python train.py --init_std_qkv=0.0254 --init_std_up=0.0363 --schedule="wsd" --train_tokens=381300000
MLP neurons of a small language model. Each row is named by its layer, matrix (gate and up: input weights) and neuron, and shows model dimensions 160-255. Each number is 500 + 25 x the weight over its row's rms, rounded and kept within 0 to 999. Numbers have three digits each. A neuron's up and down rows have the sign that makes its largest values positive.
Before each neuron's rows, "fires on" lists the tokens most often at its 100 highest values on Wikipedia text that the model never trained on. A number after a token or word is its count.

fires on: "." 30, "1" 13, "\n" 5, "2" 5, " List" 4, "7" 4
L5.gate793:506523498494511483485479519510505483491504491499506485482463484507485451495534500521484482507529537470511516508488501498472528488548495499522472493472538540488504509556500490482467499519504466488497515503546499498497466481488500540514519488457535541478516497463466473518491517508490509503
L5.up793:482472499488514487518501481488458445510526464508479511462519502532447464505545499550503500482493474506506490488482501475544448509552496490528493504484530518493536478497500499515492471517490480518502481512490469529476477493475496482569484512501494515512456564551495459559519513497505513479

fires on: "." 21, "1" 16, " and" 9, "-" 8, " " 8, " before" 7
L5.gate959:507500504516496502453499474499482486490469521508492517509505502496496467538506555517491512524519479514459501531497470514537480475492486502470531491495487521504481527462533466508497526544525499542490499529517453511491451518523469517485501506494483463511469477513485542514482524479506530469
L5.up959:501524511509510514519496500485500470504480508531530499504494523525475517492558502500506475509516436528523512536513487488549514505480477476513556485480488496494526467486494521485518508498509488487435510515511530500486499519520498477511493490500491487464509482447497503440480498523508494466

fires on: " and" 72, " I" 12
L5.gate238:486468505448490494498455530532534497498505529502533525487461542498489508475456491499498523476507502466494488450462536492480496503513502469507495481496480507510490524478481540491484479505486490496475485500466462483455560495482454482454518461506507481519498513514486501513540478494550521502
L5.up238:491466515479506459511512476477490481474483495467513552495491519488516494471499485586520529532460525508494464482493508452467505470511526501499474522486521512530517556487534513495522513499477549528489502506555468496460509498543461479509496469451512531546486541473484509519489477469508484466

fires on: " $" 24, "+" 16, "$" 13, " £" 6, "allenger" 5, " −" 4
L5.gate371:519510507488511535503528502494497510493553506467504482451526527557514527514528494496471511489520521517518518498511501453506479499507495493488522479495486469543495500513485488495492514522472512443494500476532508462499498472508524408494478509494494494447499492511468476508490521525489449475
L5.up371:505503504502522496472512473487493526507573503480501469477536531534492531517524480493461500506526505520522523496515521486512495486502514474487537473501480471523473504530518481516489540529514502427494474490541486491484527450525506429509474514498519488446508499514450503498505522504496466467

fires on: " and" 49, "," 30, " &" 9
L5.gate414:458484529495446515542493477511499487489548513507492508464502505523529508493504442529466571506498500508528475494507512534445481501490478486524470492494522466478486497516504529530482454510527537510467510459515477539502486500446534514432489504479471506481492519536541476515536490533482512497
L5.up414:503490542495482473494462532477440508454530501492525508519522495555435486440474492495531542527491487504527517552507518476524527507550498505495519449491508510547486536491516504468465531537504565521512505483486500457425506515543463552468501544499504505499487541474473518490475455530520475481

fires on: "1" 22, " " 16, " born" 13, "born" 10, " (" 8, "2" 8
L5.gate1321:469491450472497466502448461515501499467473536510491501502497490508471524508524516514509558502481470490486536508488519506561499503513498490491527489530474526466511499503498526512512550527497508524508509523544473499510513499500445525510529500502503492497509483498494511504524455477490525484
L5.up1321:517508534538516518486513497485528522521501548459505506489532453474452469501494481551525491494502458527519450522478461498546447504473477498526513512476526442476481519525527460460511541525545496522538480460525524467490487471447480455503503464488493476534530526467520498469501477524508502527

fires on: "," 55, "." 33, ":" 6, "=" 4
L5.gate1252:515496480517557464498483477522496466478480509495527494498527470505526451541526484513487548478444476516532490547470509523511435516499450480490512443534530509528517519487531491510524541498515487529466505500484535500483475493497516513491476483512501537490499488454528496502464538490527538558
L5.up1252:506510488525564470482483473522497456465460511508523499507525467506514463519543504511496547492429476513521475529495512504507456510495461500466520445526523496524531542508527482509514520507523476525465494480483519487489477474504485493499480480508486539506497498459515492470453543487533522547

fires on: "1" 17, " in" 17, "9" 11, "8" 11, "0" 11, "2" 9
L5.gate547:517493476470502504501527501512531469516501482502464507474545511506502451454464498487510462472482496502510512478525485522486509480494521479529443510450483517506464475504533535490486521511515480525508494469495516502493491478474524554462459478477474498496529530483535529496519505456483496486
L5.up547:528529507503527474500510494522489495528500466485504510487518514466498504493524468505479523497436506488559515481486483494517509524538494509528523485505518535520518484543509450507546550499515501475488544471528507527520490485496508466535478500509493492459497505509477451518502490508495508505

fires on: " in" 24, " of" 15, ")" 14, " –" 6, " |" 5
L5.gate602:499526534515483473489448487551476494511533530532502522531527494492484536501530504511505499466501493545502515492461498543486494490543482529539502467501474493495534481468511528500477509481521501493490504454535480525544504499526496513457485480495499503531483469534501516528523531481493496521
L5.up602:499532516537487482514445499529504517520502467465495498473492459515503515566468507535516499454497525518483494513502500481524493490487481453570458432544498495483516482482536525487530517486491503501517477507544573420538512516528501451510485523498517519492469478505557487473489514482520539509

fires on: "." 24, "," 19, " " 13, "°" 12, " (" 9, "1" 6
L5.gate428:485550489473496520535500513489499498514449475468511535514526517458487489534485469508477484452513523519501504536453517529510495509501497524519525510501499503516473526486511502497507509516500529476509517480503517533484512487482541472500467488494466535523516473520504464467484526533509544525
L5.up428:511508475513544507515481469503511489490474543509515537549457520472547504523447492495522505473530518500475522515472475485464503489505479494534484505496495480490519551535524505480515507502522485528471508517480465526507514493541524477504541539487473484492489502481511525521500525510574506497

fires on: " the" 43, "=" 10, "===" 8, "." 5, " The" 5
L5.gate422:516465517476509456499490472510509464487521537554515479480510505517488495521505490455513467476445543497495494480453484498482518525529465491472515504474496464502503512499528525495481494487532559526487513508443540503499481503508484487512513507524505495467466528487484517499458485453522485513
L5.up422:507464515503504458532476506501505445497498528529496502513478491512495472529487497471475481501490553521497513486462481505475482533534480514474525473473514464529529533510557519487459507495528563526476499499464509486505493523511488487488521509525498468473513545489453495498468471475476546526

fires on: " and" 30, " of" 17, " in" 11, " on" 9
L5.gate200:502488491517474530485497537538486491503518502546479536450527528461499453531462497489531478488497524516477505507495504478498513492480520499509473499515502466489547503481528516537545468502483526471487485484526510523458514497531514490492444506493470547484526517474475519497491546478468534515
L5.up200:507480530524507505506480501481478461561541488540480503497477470502505504491482511524483485488494531495493472462502496492499500494492510499497455472516469434500505534505516497539512483493477569491473492563482522496479487502537509468485510500492493512442497518469515504526483500472513482521